config.yaml
num_hidden_layers: 9
hidden_size: 192
num_attention_heads: 3
num_key_value_heads: 3
head_dim: 64
intermediate_size: 768
vocab_size: 31096
hidden_act: "squared_relu"
norm: "rmsnorm"
norm_place: "pre"
norm_eps: 1e-05
positions: "rope"
rope_theta: 10000.0
rope_fraction: 1.0
qk_norm: true
attn_scale: 0.178
bias: "none"
tie_word_embeddings: false
parallel_block: false
extras: ["capped logits"]
init: "trunc"
init_std_qkv: 0.0284
init_std_o: 0.0067
init_std_up: 0.0284
init_std_down: 0.00335
init_out_by_depth: true
optimizer: "muon_variant"
learning_rate: 0.0164
lr_mult_o: 3.0
lr_mult_down: 2.0
beta1: 0.95
lr_head: 0.00914
max_grad_norm: 1.0
warmup_steps: 20
schedule: "wsd"
decay_fraction: 1.0
decay_shape: "linear"
final_lr_fraction: 0.0
batch_tokens: 131072
max_seq_len: 128
doc_mask: false
train_tokens: 547800000
max_steps: 4180
dataset: "wikipedia_en"
MLP neurons of a small language model. Each row is named by its layer, matrix (up: input weights) and neuron, and shows model dimensions 16-111. Each number is 50 + 10 x the weight over its row's rms, rounded and kept within 0 to 99.
After each neuron's rows, "fires in" lists the words (lower case) most often at its 100 highest values on Wikipedia text that the model never trained on. A number after a token or word is its count.

L2.up598:49 37 60 35 42 42 54 46 65 57 39 47 53 41 51 55 51 58 45 62 40 52 55 45 49 52 52 42 43 37 36 49 28 36 40 54 50 36 58 44 57 46 52 30 63 48 56 59 42 57 36 57 48 41 38 60 38 35 59 45 48 31 50 42 57 36 62 53 57 52 54 61 46 35 45 46 52 34 58 51 48 54 46 45 56 62 71 63 23 54 58 39 52 34 47 60
fires in: "to" 41, "will" 7, "born" 5, "died" 4

L5.up183:39 65 34 57 50 48 28 64 61 37 35 65 48 43 67 53 41 50 76 47 45 47 44 44 19 65 58 40 58 59 31 48 61 66 55 39 65 59 48 44 40 63 48 68 44 35 52 45 42 55 61 59 66 49 51 38 60 41 45 35 57 54 70 48 45 48 39 45 59 49 50 44 54 50 60 55 30 52 41 40 49 50 44 36 53 67 61 41 57 44 52 46 45 56 62 52
fires in: "a" 67, "first" 5, "0" 5, "one" 4, "could" 4

L2.up470:51 63 50 41 57 58 48 71 52 72 39 42 43 46 46 61 37 62 46 52 60 43 43 43 55 57 45 60 53 52 47 56 57 62 42 45 50 48 46 32 46 40 57 35 58 49 49 50 61 38 49 56 52 51 59 54 45 72 52 52 47 51 43 40 50 56 41 63 45 43 57 55 41 38 56 73 52 55 53 34 62 45 64 35 50 50 54 49 61 36 52 49 65 33 49 42
fires in: "league" 31, "football" 7, "conference" 5, "first" 5, "1st" 4

L2.up345:52 44 54 35 44 50 47 42 42 56 52 59 56 39 47 39 60 31 57 75 42 54 59 64 61 51 48 46 48 34 69 40 59 42 51 53 42 61 37 58 50 51 59 35 57 39 58 39 40 52 42 58 43 59 53 43 33 69 36 44 44 52 43 53 46 65 67 40 64 64 52 48 41 47 74 47 47 61 50 52 49 49 56 50 39 42 40 64 37 51 55 44 47 48 51 73
fires in: "found" 22, "located" 13, "living" 12, "set" 6, "placed" 5, "situated" 4

L2.up409:39 54 46 54 50 42 47 52 46 57 50 61 42 37 64 40 45 20 70 70 52 44 28 59 61 44 38 44 57 54 49 68 38 40 46 53 54 53 61 48 55 51 53 37 57 40 56 41 49 47 34 63 34 83 55 57 43 56 54 58 38 48 45 54 54 62 66 40 60 71 53 66 53 56 48 47 56 65 40 62 52 56 53 61 39 58 55 59 47 46 45 52 62 52 46 42
fires in: "first" 46, "originally" 5, "initially" 5

L5.up740:29 55 42 51 50 47 69 42 48 53 62 32 48 48 42 38 54 35 72 46 52 46 57 72 67 50 60 57 40 52 50 52 57 63 31 46 73 43 53 33 59 51 49 57 60 38 51 46 58 48 41 41 66 41 30 39 34 43 36 42 49 74 50 43 45 43 49 64 37 46 35 54 46 57 43 32 45 57 45 58 48 57 54 44 55 74 41 54 46 45 53 51 67 44 48 46
fires in: "a" 55, "second" 11, "first" 9, "brief" 4

L2.up330:45 80 69 61 54 56 44 41 47 62 44 61 87 48 42 38 53 53 27 38 32 52 59 41 45 54 61 56 83 54 52 37 56 74 47 45 49 56 55 42 34 58 64 62 37 44 47 51 41 62 52 52 51 46 59 28 65 49 50 66 56 57 41 44 41 50 62 57 29 64 60 46 53 39 59 51 47 58 34 56 48 48 54 64 45 41 54 50 69 41 48 52 52 50 63 46
fires in: "also" 19, "is" 12, "language" 11, "total" 7, "nationality" 4

L5.up466:54 49 70 45 53 42 37 33 54 47 34 46 40 43 64 48 61 45 41 70 42 59 38 47 50 48 55 48 71 41 49 49 54 59 53 63 49 55 36 43 40 50 46 40 48 41 40 48 42 52 56 55 40 58 42 65 65 55 35 42 47 54 20 55 39 42 47 60 58 43 62 73 50 62 62 54 54 69 71 49 45 46 45 39 59 42 52 58 47 54 54 49 55 53 53 33
fires in: "however" 20, "so" 15, "but" 13, "fact" 5, "result" 4, "t" 4